Part of a small language model's weights: learned positions, 985M tokens.
MLP neurons of a small language model. Each row is named by its layer, matrix (up: input weights) and neuron, and shows model dimensions 304-495. Each number is 128 + 32 x the weight over its row's rms, rounded and kept within 0 to 255. Numbers have three digits each.
A block is one neuron, or neurons of one layer that tend to fire together. After each block is what it responds to, as a language model described it from the Wikipedia text at the highest values.

L5.up147:094074103126134129164156101125132096146146109169090114143144098145142135132163143079156048067122137153096115105117132151123135092146142125123135092144116182087071091096136140129088144107157141101132158109147131102120079111136034078103127098125117129141142152070177127139065155142127157175104172131155139139135197195141114139095113068111190098157129133161180181107048172121152138069169157193094148099153071076159139093185111188143175138058089149121127105140122083181123172163127158128122134137114157133153112131107165096132105170105154154104140110112088131107128153065130093083
L5.up228:134103130063134141172144141075131096114151133174135132138115105109143125132169170138177120120141089163143087157073125122151118146160036130130099088146090083113096144161148117173087109129128145160207106134102124089161115078109114183154107196060083118068177087155141147180137156173167155106145158108138110106181089165092168123118122111110118111191133060157165142167123070169130097142135122187122144117089082119124119120142141142133101141113152132139103149167137156165152098133099139172099160124131109072107101020121205121175085158163125171137153112233130094100059156136123161079
L5.up341:150124106122084131113090146094121108134094138138177103113144147166100130144189081102099113071137137117102038189165079092137113123164122177186090122068121114124116122138171089086026071107093147088119141189125100181101126088092137112127082131137104110140105091115165149159118208114122098140124107086068124149052129188105151142130152063104078095113084109133112139092093068106137121158110133122113115136110141089119141142137105104151130154079072052118164080140135097211173124166163116119100077116114075137128162149108144092137135205166167102146168099141044121130088070094139122147
L5.up727:096123175132145141153099156091171073120143146095153083138158176199124111125108131133165083129154125143152187191084107128175117124093112156093117113120180107130158119122093111154135106121144151148124135147143125136136109076091098139158077137100137148103113098158159091168150189087124114101068095097149151154099059133074118172163128097110065124155144133209107065175162102125135059090115165188162155125132116100130126098136077182055112160070084109100112138146149110196155125106118084103060110185133116134127148084116154103152141221125179171156097103157108147086079130136141129116
L5.up1696:142054197138169131128149174129114135131149188164133060165112106159139120122122099129215057148146152158072062110133071178111092120169121127098155162102131103128094105168086178145070090124148084142106134051157110098145133117106082154110097125090078122165148108106206120110091187074177108126144133057151114179164134184120166099130126109119106107141109101121165179110134045058091093127157195180132159124093120136161135116130090162114168163159151137101150137074139144175190105153148138129098172156140123083132085159159160074155162151147151115120139124122078087114131084112057091162
L5.up2175:083121121180164160112075112107158087137174145098178138136100159159189154131127138139162134125172151143119087203053127135158125120171116085154104123104076081148038050127108162140103126071084091104097144113098115139169100101132125155117065134117102130127149122153146151164140097143089138160108148092084129166092153149129160176127093121126158127142160101187169082131104085170140123053127152137133105076084085048159097151149088147131131163089145128104100133100069171148184158119110137122132135108146118096151096110115173115176145178150111191155084040149061095115126125095077129164
L5.up2667:121100125192103134083136173093112110128131114147135132082058127115151156160116178181175111104170138163110129125192112150152132125120092125153136180143092184094058110149151170093049162131113073150129156104127073134074150109080122145096063092111097150101120155108159066139093133069140068136109147103071180164158136133055149161108099109153129096112120101121182109132134116179096117124129149127143148125114087158131113213157135148160110117146155118122141113150106144132187130118102132106134113156075110132070148141118119148135165119159160151124154085092085124124091128193131104135
L5.up2973:124148107117197207107145164070129081141109188139162142131132173196208142135128138145115128213109172118147084129088120122156113162168075052151096138138064120114056073161133132125157116081110094138181099106107154141191099139145116153169127102136052154147145109129112163171165126105124143081115181092143113145132112147159148114150109161119136084126081123185166113165161093122109071129130153105138143101145083105094112218149097181194117174161137131086124100110175152134156137111061165163122130160109075035119148118072166169122153111169112149139116090138065069114161127052130107110
Responds to: Second stat-table numbers

L6.up692:147141168118119076203179132066130143112146125086095161134140135117136132207089063104109145162155063153171129130180087145091089153158090171111112150149118091119123102194121154142174124172170097148159121132126093138128142151121132090167164151067134075150155159096155136143162172090137134117113145167155101179126095109139153125150129067065109142151125122113041143131146140145113078147133197150119187108142137124158180093181144114143075117106062122101107088127143078129127154122104088081141119137126112100179103092154169108208130120123175091178144143174118164163096171093126159094
Responds to: Word after a completed noun phrase

L7.up19:095117075105182167170158113120097119086128142123137141134123149116142167146099129104136141133158114152102147126173117113161205096142166176126211127094118157063139084138142106060145181147147167090118114131136094157174146077112108160064095132163149170102179146131159115100121128156145100117121153122171135127122139131123142090171159137110126136091066106133124165109097060149183131144135147175132145128132149140094095133101142116168094105159070129130083143138184095111091196139049130199134163152135140101135153136112166130139180157107104080062117159147143144123107113124177139112
L7.up420:109144122093121087113124081154164121114144094134150174126145087117082194114103133147159186072137135117085111122103122121146123097117102106093190134097115168116056133110112097051051150140107188133140121087138089126156074027131122128108116137127095104124116134149179123128111145169144136127083130115141189154121119127114120125107154088087085145149085144066147175108121113156172079174129166173101097068140152154132173162094172101182141065137178110132156134129153126121092111151117133185100126142150108129120145164128170083084131143170136085117182156100112103106114106106132183128
L7.up560:076154145107162155131178097105162111096088139150149132150103094107136144087180142023097129099163168112069091182136097113161168132166107142103056107120178128153121117145019152085142164112092112091084133140120153138162107104143144131151110156106161118134140122132156156140063185114145105130123126101206128122148133177138087115128130123126060079146074063141168167152145125183141116109170099107121123092172121141072125165077142164141121091153130140083120153107094085115188136173057124180087113089167112135122163066121110117123130156164101126173205145199131103138144147152153117116
L7.up1280:104097167167180150127189094157193157069150077101116146121146133124136132179156133169161153130102089166086098155122077216121131056107104094127129144147092180134049133120088092137123151111097141155149064157105139150129129107128101136160178113158162117011136192089141080133194144151101140120196114074111201102090117140167147117149144091069114071119120150104161082146170132085203100179128115104096136141173089172117141164093136145123092165099163143129155155131122113144167152183131102161078130157076091124165131155132086109158164131158118111099094042131124094111125151147185138147
L7.up1814:112165136072127162170106053118177195130123158150148207108082093104121106124110105099115060084117144201129107122064107122207147112152160087153123136128112137142136123130139110061170181104137117179176120177136131144154088133197087093093136107125103116165125107109176125149076122097186040164107168055113125153173109140131099099114114139052095075141086096117188136151153141138148099140164137141138126137098117119106145158065125042160119161081182076085136108130173118114158135166081137153087189113170092122146120107161103089163142168150144115100132147070124132162150134096179130144
L7.up2193:098111152095068110173125059150184092098194162127186134126123137145129109149116180111170153137151140152151068102116083143143147131142093132114140095138117154119147098114149169153062123159170159088163140132157115150156108099124141191137124142142131114096160108145103100114125138129122106109069181087131159217118128160166146139121136114132170091085170110073142078095156062188089130169143103133163111095116120103122110079160125103119129135153143140081144171146147122141100127061102105166109104194160140156103085154147085129104103134125177156140118129141127121125101122117081090123
L7.up2664:128107117097138177164154135184172142183099139145052138118169119119121125105096142069144146163154139137173102130116091177167129101127144111121142126088124196138115191180143117140092150184145104175142129154166126143130073166122109160169131151132129097104160109070156120077084167116128102159120209149169105183090131172119137175092093090082086077149116064129110146136076147153152123203189152121182143133165111057160165096123097084147084095144130097125152159136171108132133127117091126158141097101159102155142104122138138124145116171104133125159187158180137136075103051149186163064
L7.up2722:154127206090134078161143125082120147118173149143129155129131122143130152173065062131135144094148084171127125179134118145132112120090168091117184142056118147101108127155083165105123204109104175162177147123130127121150149117140067183125112122102124125093061130129183109185114133123124082101078167103176146125165102117119104133142082114100102069122101085073115138146148150120156045144143190157125121113134152129178201148141114116128136156065120194099137150159176137097098083154102048159139154097162165148103154138142067131115209163171119134110125112122082121151151126084188094152
Responds to: Mid-word vowel-consonant pieces

L6.up1500:132149177134097114184135088144134130066122187117099116168114087130128138150165153178176083131195148157074098135114091099102128099155073069020143045135147090104149138100184110123144151130210143142108116127117062111085084128109080121161121121112097128103179149130135103184146165078161119109086137182105132123113114133103173115093094112110119128167072132172162142155140144128117129104131100167133155182165127121138160139146092148163151178163154151120069194131121066141127142137107111149118121143104155125182131061140172129188144103139078130175183145100154178133107112080169129121
Responds to: Token before a year

L6.up941:062123123082179152185128086158138109083134161091188126167115129128113164203126157167145135079181108163099123104159103186074192126106122112111188101117123148156078089071162144102067146152140197104150120120163111162101134047102178207151134155166131135081128164115140115116117140099105126166089132114141185183125110116132148105123177137094074075094106120105182109087138129159165123178117135097153129091126123106117106174099123106130129123066170147110132116181144067130107099131114110219130143116154144137118140178113146100121157208151081115137145141102120151113139086064093092156
Responds to: Mid-name word fragments

L5.up149:066098142116095103152087136111117090119144119204075109133076129138132139115154107109132100163092142082102046155154119104073186095127118124120137096119125154060084143130156177116135142129129125126122105097110151161150123132142085185060150101055184112143104160066100123121119111130134152154132120129080118117098139177115094133143128174147094110149064098159095076096128142147160103146189110158120140163107092120093164167108150143159178140098127138098098154122100108108178113135036146196122162162075090136183102075092144041165117097172125157146113151150179122143150124190131208095
L5.up533:093115135131051135104125154121101129126185164102168113129072120178079084112193146122131081116109158112153156104132110111149140134141172097135078122110138161101130098146146170123111117136143078156165115145167103159127099119127137016088148074091157125063071095155131127157096160082167143134070149139120143134158117178057129082145113101132092132130119107136168112174159138199086080111131102083107135099121108095175084146136106095117125092152119108128153119201137104131170116093101084125116119116089087097116096118110124105197170116125142102135109153107103124150159067095028110131
L5.up662:091156105091081148071124110097124114145133093121135188144103114115154090138108168094155129096160154155154082158181137101152082095155128170152131156092098118105134104106106123130116134085074084110172127121123167127145107140190109077091181109123131114130121089122142108105039154161111138140165160082069145116075112150134105147137102170072125114132139097138090068140158165107127107202146154127092138135135068095108114132105086110131185113087103062128175138112132107134224085151182064118101177082099085115142070126127115080156185096111102106081113176111156139106199115162105112147
L5.up667:098143143088127137130180165158187075141195136099142146109091154106198138087148154065142148183162140137127095164111086122127176146107130107127107044156165172112129125122132133162140152093088129100087171183160185146115107112106070088118108142148172077108127091096106046121053129049137017140080186120132141177127185149151116106108093155030111114124107143182120120143133110147092110205176129086116155159113151157164108199131090181156102145084160128111147130087186104125184171128117106109097114158130107148137073130142116091108160120157132108185107143096161135146152145131162146102
L5.up675:103101115077063167147161118153117148121103157174156154128128119098165146111102135072164069128190111082183168197119119198142101090115112121096155115070097181085092132118106158095097158150191153088102145129157149158109079144098065146106037187119134133090178139058158168118105150104135123116045184094110117172132136143114187140122122157095165068151122104164123105153124125194150109126197092124130135126113137162156150122130093078196157140129115120107177142144176067114129134133095151072131156111169094106165163130126078107106184106097148132153168158165139112173126089144140149134
L5.up885:129148111090155107129125156163149093127137125147174146125113134149094139130166124101125093106110085139146150178153142135128088131111115144118148085117133172145142115136117138203100136112161163168157132107141129127111131103206104058092079165111147050124161149142171146105082133131130114128049144119194105191128125171157134129108109158108179126131099076108149141188121160175139087175160122149132131096104016124199096158198053152107148143116131165153060169139154114098160180090138143092111162149112100133112158130139121161094208194161115128169141147125119123113155135103160063128
L5.up2088:137108130118153215112138127144127104124179116132160121149165085140160146106109132055125133141136172197171082142174120112171116108145115108054158116119090132116101128151107150118069149145085089099105147106086145156162070144180129146133132130138113175086163136072132074127090100137135078176102200087090175128127166092136085093123133136146139116150133131155214148090161163121063101158196107111119109123117133152123177138140134135092105073076097155156142164158180145150147123070146130069139134136109073134102114146116113142129147124098180113137122131127156110124084135094128121122
L5.up2827:105116138162150122083062139127115139138110137206111070204137133046137140115153125100089096137206147150141136138120118150131177064112105118102123090057144160109143181175068155186107151122089159153129116163158108165169134107193137137110047090105096105139142118104137108113098127091162113167089142104095095134112123182144102134173062133112089148146072119196145120137180129175081080115116110137123096125172115100127103159117140075071111148097145097118142122153147030125114128137078100145089121087142130084136181158145169142152173131147123137100142143115151154132123104098135159092
Responds to: Second piece after initial consonant

L5.up260:113148071162144130158088153174133123102188180108093069114172149155150140139133111147179132093092157154135089140130141154088111153222104150199160089098168136066105117133108078133072176163120179086158121167144087178128114159127115091124143132124134146187107114138124120094084183097125139116129106102156142150078099095135091131163100087111152133148068117072108164130090142072182146152127174185128101153118102104132158150209086148117168134137042057118052136105163060129123143146111137125110108117130124101192155144118099117084139113193136080124135096114107152140178074151170115140
L5.up346:108142111180114148106112149108165132150196129145116119132065126199116165141091145136078116155113157135132125152162128175049127113188138174144084132100192158160150145087143141175139103133134072099108130106125131109183076077133109183124112072177141111159162117139106101103093105143146119138160194094093136179096131102105102124144167090071104107137100122159144121087184056110150114167092120159094144090129065150178134111171116089148152156115149090098044129193088113140128149121137152231114156172131115134107129127133117110108180145138143110064170181116147174127163024132149129204
L5.up479:131043145128113101129129093095121137124183120038079138105139143172099161154158184083206039159145167134086097119108082149096161134159089091149087099140162081134154159132154115157101101143206067179168167091107101150151182159146155163122148126108108137141115168161149081086144155118127166120163131115169093127138141181119103074174190125124086104124105117130102111083129087126106082150177173190121157115149110107155132107124144084118103126123104114130105173137083079115142132157158201148068127139157165153147113076083192122118147129134110056163177175091165166161076072102076093140
L5.up1752:155156198129166125137144106121172146166120145066092134093163123127141135140126158094080093133138151138111137135124127114118169086156174128103095073170131118150177110143134134096130154133181110114164139147123163095151156074157098112099117133125126115118165098101151127118046146073141137135104098132154086207136135133158121129164151100120067147114122112137141099097190152097123080211184149137047155119192138128108183149107140106139091104126159077113148100138124075136126166157115059139090100118114130137140185148127118082118144117148212136102147152122133079141185106094173080126
L5.up2333:095083109136125110144101099125153144098133146112105151108180127161076137125183099111201117098107144165138102167180101143109144093156093142161190117072139093164141150122139139136134162132126156176148149139151103131174169140095141128084158114132188132161212111070148120138108158114120173134100131108113089169102146194112113109160146139129114114117132155098132151062176126118087107166153185175126183103170129095166143122119123088046157098153142070134157162157093091120150140132143140144109141212135134127109133090124142129078143140106135114109124193118184123166119091095089115132
L5.up2348:127140095178115155128092070172114089105106109185106119124088171116170097163111063120148071125117129092068164102107125147131141067123169105129132092118180116206103164141129167130081151095153091137154132098108153111186161108121125146080115167049120158120136153074087117100155146096092124133163134121160120137090090083127105155099144104146159104179120119111126109061120109135131065082101202175113157124129094098137124162100125115162176090196164149129131133137141094175123113093106124112115072115153155071166230084099118132115157106138149146120170180135108082095140049094160090138
L5.up2612:112079111143145072162169113126208152137141152101101101157100099155158129133151138121139140108115136093182104148193159192168102128123119126108157124093106144127115086185095143113099069125078145116102097083148086171112125106136110147143115113157160136109160135169179129118092135137117177114134185091116090159154174102146135113151129129142163098166105113128175132091140095124148113180111178141170140140174092097135151176116086153106122146110149126150085171112119064132091125102093124166102166123130100080167144140188157099114153114139181180090130130193150140117145082084098126147
L5.up2784:075129147081159113098052149152141143049172170159114084205157133161121131104124104164203102133110092137145088184156100122077114085160075119152149160142165172119077191134108145124143108162158182149105131149160142154143127097100164121077099137139137138118102167135187127174107155120136141161086129142142145171124192244118132102096133131089125142110083103123122143138209089091107119166146160153108150139187093148177162152116173105137107155195144167086136147149131093186152107140130120200147135166115134103108134069180141150148130130181155111140099180114166177133135079136143123096
Responds to: Education institution slots

L7.up286:122140116156090158119155139080119076185146121130083082156149141123122132119169123152092118183093109098121114153124140116088132102117102094147113066107125123113126160134097129175127107124136135069134122162205112160170108138112173119153100130112112100171186185139108141145154191108140159158140085165129135147125082155086075115185121083181094146197142117165019157114137055064146110116086090170093131122177137094126148116124166106079147094123100108104134124144071071124146121163103112157096127134139068132181078109138234140122139110137102117136138119098165165103149142098068104046
L7.up615:116104115126112094123111155130092084091113149131114083114138202082119199112148121123132163141154165119104129175185147150035165141159147153104174089044107092093034116137151163123130159120136107152158142171097128116102110141135137133124133062116129122139081128147114101094099126115150175078167192118144161115149147160098141102133149103074162111139116097117190104106158148093108106108104182200061141136126119114164064112199109167136151151167145133121093234131129110133121084113104134129085222120156143116191133141153141121098144139106154105120111106169107129140130156144116165071
L7.up712:115100092145133097147115136129131125118094106133066174112152099067112136107152146103087144152140128081070109109117086134049102076171171125179114098095167101160100138135150143109125077131119147129150141130207088128175135059104128123067127187100118168124134196148118126099151159095137124149111162172219185154118126161122149084117160147080086132157129076098144145127130127132100112146126146164102185147148159109063113142140116093102144101103166144113123133135102142130172135150100095183096102158139164111167163137139151142097112115095090144185136148140137163119106075093095148110
L7.up819:111120135135151072113128105171169108088139147086130097150148128143104105106157109138141108130097074126138152102153060146087128105166122101101157140116123117127122168149116154131123063110229156130119172122152145141140157134095120113129085116133197158158145150048117095090046154146115117108145177110138109161135137162108119112157087095093139082155116129114101163119135150154111071145099148172088201106175135102072154113125099152123076111121163122078113168193094115118145151153079087174099126167166174117099097120174209088108163138120113110103119125164143099152093096102136160135
L7.up1214:146137157152128092157156106110111138136152096156083127236177127089093148105206103081151139081120145120124156137130142219172142057137081142095069091092122116127092174109105173099127114139139154142087154156196159154115126075131181147232164143140107127159103117091112118158120154120105123104121180078184185110141124123127108112084164096154169133138126091172152121137133133123118127196088176148149137110166105106101104156045154144091162132116103115117105123109144133143102165152143105083027160149103111141108111111175097169110149090165184142127211137151101139097128111105061113203
L7.up1550:103097118166075051094077135075129168115171155135085143110184149164118133115130065115115132088060137136104122130074136158094120077127123087145125117093167084117122140170119191112120188162156193173117158105231143099132120130147157083092141127141150163171143153104187091133116170072115157137135163132119115201122128170160082084154130173146129106140121108137100076084084133027143107175134149194151168155246116071135183156102115081139161124199151102123124122130145085150174125095126094125112127152094140088103164120122140083115152082126149113082165172099135168114143120142054130128
L7.up2086:062139135119128128156145083062101128072109121169072147170124176128113125110166122135149159143087121187153156131136125157107157077189151188161076156080132099126089173121123113146142124159109088154133159194102112112211114137119126107139110130129156118144104167066103103181142155151146160084109127142139136119114129161154127105136181121102160142115123168136166165111179152065110131112104188164110151138135131059194153120120137166135172111141186054133107179113096078123172120110157125193102138131157112108124118148101159092112144126107181127161147112088188121135117149082130104108
L7.up2404:180102158131115069184112126123122123109139171120124153120167150164127157073070097142161128141103066126159153170131093199127090094116074091076143121061181128150137139110135149137160143122176148180132141138164107156128075099162154135125126111123074159207214136135136119103117122076123093125121156073153118128135112080085156145103167129121107134158110108138163089150165121174138158137134131152157137191119160121215134137178154148193150103132179098141119166191124106119150125159135120156044056160136089121103185083181151112108164170113089106158116169079103146138084129104145141121
Responds to: Academic credentials and institutions

L7.up136:149132158112155087105185062089154142109133156154125104167132145127134124094147139132160117178150162195139140094158093115151169084250097042120104110107096051141143129133065130134102086155076134104050122141176170087140116179110120125150107067145135136190179157112117095144150135150143157156108138121136157137073135119095125112115109147133117142156106136185114086182142162141118185143132137130091144144168127146146149177112159121098124093112149119096127136182134053172103099150102133117096104140110142089227127132122117141124120086139124114173153122145117099155098126105166136085
L7.up418:137102043127104123149089153128113124121138128189179109171138125128123116108088045125169123156125078125102164189087097179147106128135049072120105082122122122058073118143129126093115159143124134138086185173143112128131104087119092068096092095151139127093136111116137138108129131110125148109129133141151110109108121145100110074105139113091098099118133114147132117110043106161137102122059192096070187133184129122097128179184157160200173088131131151134118142147108116216125119158139138111103107124143117098176090096188141108118128111110076158140117167149083135121136142114125115077
L7.up944:066061123127099131114139130096179118123152132145150146173136144107072157167128115067151124164141101135084150114125098105156106149147167125158126126081144144066128057161103121153104154149130125161069123132114111171090086100128100078089053127144081069093192116074135159134122167138072094113131105142156116227155169106083126148139099084117107096155131085104103100112122134185120088149144146183121196111160134121130160103122097128150159148114121096093093117175071139154137121116121095158081113126156111065163146100159123133174119141124112133075053085126052158105091101101126135148
L7.up1399:176117141166140105151054146132162126123128172133093146183074128138112153121094159144136181085084158146108102131134138127137146128127149129092133148103175100121120107156172143116152180140163193151171120173163145109110125123113103090147126105130067158107096140103135123169137142109168130137114171104140178101120145149138128115136156090186113158110159129136129148164173076085109149079123201142074179083196107131088128202121150121173124128134123144135161195157132172153157143077112119131082108177089098096127134103188115156120122159141116073107185145115054076135136158082097163199
L7.up1410:045123088039091118143169159129168060125111137133172125186132150108166126149143093123161159081139155113093142155129091130081136141130126128102091103115191149054122169141143181131077128123108132035149160121123130101138131094156138090092107122130107061089103103140173110177129090124183125162160084136143151127075061128056167068090089089116106139084127131138097120098185140153168114150112161088132161176132112168120144085111131126082165113101081131138145119133100162120153130168169139119105080040124058147163153099168146115182155170166106067101148126150110073127156179116131139120
L7.up1809:085121110143132134128136101049123109101141164141156139170069118084105147107133115215123088136180129158142114131143037173129156118134119155108122136111167109084106081157125163135085125089124118134109132110099085087173143122194122135159154156118122126101142148078160079135176179149124134152126131160104119109081150128123143107139164099141129106096099134154130088184130161191119106143117114121130082136114119154150131145134225079139075128119097106128178099187225111123176141153113070109097065130134134122200105112132099166139180167199125112125112096147065098133106136132150145104
L7.up2130:135065059117166154112097106108173135136174182119136144175153117202183118097167122143194093191160136112124088132075083157133124092125116109140097079096149152098135084181097157117052115114116137121081148076109157186094111142083074088040102095104116131102148162164109193084141164171194110121152129040102095123130175141163105140152130158131155106132133114139176145128118138142160126170131154166174143106124117157151192157167129089160139122145139109129130131171095135134166180095121121049132098131073179063129095115119109144135157169082121146136070136133127074159109149133101082119
L7.up2774:103134133114114162176082117132129084131076171151064152215113226151113107120095099168140113200163163127157098106118061168101123098109095168073134134150140142120061121160078172059162117087092077119151169099161157166124150175173116131130142173113127149155189184085122094078171111103158100150130115122170174124113141117140110095123123117119144113133130058086111113094078109105124135137092159134132106129166084190129082137126139120144109170146109176138121120173161164154204123111087147074093100155096117144136066112132131188183146129167100124130133101108064089135147169110169140037
Responds to: Separator before a number

L7.up277:100217148136140123147130163051175137129117098178148140162110135101105166175123052110119128177107146145104141131147137115147186144188115123147136097127157167108118102134106125143143148153171158159162105133118134145158084101123120060167118162121123117132144126118153146121117137086092109220121133119192117187141119083128086165134125049071125112149111126158109126136092125098139090185091093108139178110131121120089144071231106161187175170139110154089157129103140137152141107112118094129140140030129142127125138149146113102207157089107160083189099110181135110154135117055107171070
L7.up366:151070115145110107159088141111150087149136092155101133139154118114179194126123121060137087118156205107084159206171142170135163147125118108148093141100074087152112090196139163125145144142103062139144163171154092124133132143077166130123161080127144094067105106160178033115112111166116112115000181156134150103096136107126099170118082081150148121101138128124102111128118134124159117133116142113086143123151164076170135139135081071068165133190087144177123167206113095088153178133113118064085139141122162114157123069149171129139131132112157159128137133092152127155109121112104151125
L7.up1343:159088157101109141142115090089164150182116107149101119176140126071161094119128135110133122182118178099102107162159099111123120120111150070104144129157113171120183182158121082152119115148147101151148058089139120123125166144126129166139161159119050145125171170093183137151157174067127069130137122103110233132143136116119124132129160087106176081105124106078132131157067094097148104122126128141125141125074181131144124087154069103119168123138182084146120146082090104176167089129100145107081160144165092066130132114106171126164141136162130128169121101169139144140107114085159191136
L7.up1422:132100113118187141148103178104166072152067099108194138159127097127117142155105103065120071164172136071077184151141105153112124127149126120096193107121108104107108138143073143143118104189116165189178104145136125130129116153118139050154111066112121087148108132093158177181118137106142122165095118190156092115093085159140131079186105087138125109170106148173088101113042091133126081119121120165127099108103085108108167141125212096144113133107101134126090153155139153127124118097093132081117194143114094119229054113101128133178156153169115116152105123140127118124097186125185154094
L7.up1582:172115079122148096098143120067163124116133166139158102132136122151113124146165132140130108124168120120101125187097116166162133151131133081153122126092123092074195074142136119176121143137110153127133144111121124071107105121115091082139118118063120007141121157136209113146121173076148083174127194084168162142100177140162130149145129117143114125117127160178144144119116123100142091123103136148115126161101168157117161138153204172075122117090114146079096151214131101184142152202094125124115085150109161142222071138180165131161100113164133133108125155136057054132123183163122087082
L7.up1768:150193098108164144132129109140111148131155112165121097106161131069129158133153102163096067149120105140110106155112082152125122070188130111169093115098144128146100162098114067134145211161146172164120097170157113148129136168147151111129070103089089129170159178133169094126145170105111118078129125147146111169158126174133089114087161112168142124159179117142097153142080115118072156113137153188154113147131150151125119092139145162144088112189126118111097219083199111123130171114104130120148113151151128098173126070113130195172183082157145071105160104130054135137141179114123069134
L7.up2601:175117159118158117133087096196166121123145123114093162086126142162156123129130173102133128221124110121119113127179079125075078157152149109084135138089092141144142146135063165094136101152088128083116168126117114178126126119093180062089167106104098134160176163125133105171121181056161109095112156138162128159120072135099123158121169123122096128141222157130051149113120128110142184156104108153072154093172111136108112130152114108157107147153166176087189052148183126126120061153121094118110130164114159118170112055148153132168182170146149111083142129166103071122019133076127165152
L7.up2809:134154121129113128116121167101141120110120148087088156196128115087174166139093090142137102117118180149108117174199119178131119125096111153120143130085070071143139116146108127126143088157100086121165123141134130136114114126153180123129150068146100115153129121135181119152103140057088094182153088118161202102114155153148115149090164121144157117139164116100085151205037082165154149131107115129137171116149123106108155126146142065187064142137125068088110136137144166123164095122077129141138182158100131106161126086121159115128165122158091102146198130073121132136071188123079163195
Responds to: Back-referring clause openers

L5.up89:154134149066080147124112089057159163162116101116138081121102169153171156130104070078121109126137067117146114200131100090164097103098125108132152132100108126121136137151131162078133117120158104132106159153174144174150104066143151170125113167118140067121118148161188107157140202096148126087097134113122121110138129128137165102205125134143163102149159125106116128183105122115121124153111171155111155153139114119165121086140145093158142083092114157113117126123136121173112176155040134105102119142111154096173121137072157092182122149141176177087082185122123072134155145150119105147
L5.up1057:158161098115100140199135111095116093139123130133096172131108149159157126134123093097109137100181095093134105181166133158094149102137152104110141142053104155120200098125158139110141187172159110147095093119162073179118080093137120138097160085080088076122176126127197107179178114168149127135115185131178141140127123108101173149153103098148138124131108107165046106180140104132118196128126118176145154084112132128157127050157110159112162110120100147095140111160135152117097133142110168108150153126139141154180196133132147105175136174140120138124174136146134131109130100121113147125
L5.up2153:200115140100180145122118115091088111106131121170126120123119113099107137080115058136085117082126106103093124201101116128111153124130115115096083123152156127114097125144072184133134155201135093124111092131133061116146077118100124114169155155115085102161133117118147120118140156052157137125080132136120161134087134175083070155171124131125142132205105094130066141140158165112162150092076144130122155180122092141227136114164102107089188143128136131105129199163079111103132151179080106114112180101084115105163171058209139126154158127113106094092147122096078143086063082105125160071
L5.up2388:114133134115125096132129118099100112154160078138142142160111094168147145170132100117154148050055113105109112210132121124091132120157110105109109153073138104166124104150146144143148155100126119114124114106110137102155150065193088031164174179133113116144134143057151166155146122052150088136143128174099118141163077136133182189162172121098121101167143087115121173095142095082158053184126105125144137170099084097128165127152151114096174134121147140130095140135080110120183107165068103116140136131127096125157105092137112110150096148151092136151112095196118088159149131114144124056
L5.up2412:184119093119173129160136133154107075141175153151123178146162094082144175180083071118124135057142141107124146179089113119119103134148141103129152063071111138090140098135138173139139114143118098133119111099136086160127077114085142113101121178123117098156170131152169062154178137102125128131091159121136124128110164106090221206150099085128083131154144129088095070166126161151119137178069092109103128151106134143164150162158105087099194094160143228137083157145124175144127107138113160139116112085164141094209172069110185142138122149145067123156166114086134134088105073106100146129
L5.up2523:188168118166089063130145128085097144187132115122074146140086162121166167065122146084061109151155154083135130106196096122104133117166101177111147082144133073117115104098095141142192110134118099105170131139114097142122138111157104132119121170105131083090130163136204116128150149092139117126091170085104144142125115143091092079175126116128136139104106147160127092106159126077135122116078192172120200104131135132063085128141161136105191128072092118111115116087114164145182129157134097086096108087148084118156111110095170110147158118119129142102132165195147054128105172088088176097
L5.up2532:187174137108136077130156150108111153129161110141117151126064166091182105119156080074147081186048093182105096192110125132087131168105108126082187088103077078078160123111123160123165175127157112119180089126177143157144090143158086089125173157080107073082115116077176109202129158097127062065057113106140114108120158153162115140134129116145129145115092127191169153159135124074151149164154130145133173095115147160122138107147133149121097160060122078148052145167138145110098158187104103111063205158045158161187123104120065143113140130122086133155108082136071128147081144163130115128
L5.up3053:138142115102132127133116103091126098109145134132104142119117123118126144085068047126068068117157081127108129149188070179076113107168115148145100122145089129117055144164100138124212102097185080096142090169169137154134106123155121116096148178097067082190142126047172078139154140153126082132126148067136099121106158159071157184123058136084127138169159142128096119117159101093081117181132201177140201079148115115153074087167074177151208114113134115126110148119122147179132175101118122097159144135179094124187157148191126132169190167139119125119163190181108113095092142134113143072
Responds to: Back-referring subject pronouns

L6.up1442:123101120169101101101110081112165107123132121059112107134150093145102149163165146115181066141154122116119113166083115191090133089138105101135129066085176109154130141134167135135148147113166110144140146131169099116204189137126114119157108159121158103113174112179166096142199142091121179113147168137133128164139080107121116094178173122159119121162101134137114098058129111056111051198118153174147171095166101123135109166055115086142151102110113088140086153094113122146150133114149156145073165157134152135138178090137131123131165140150099121178107177109117104161107045131124110127
Responds to: Education history details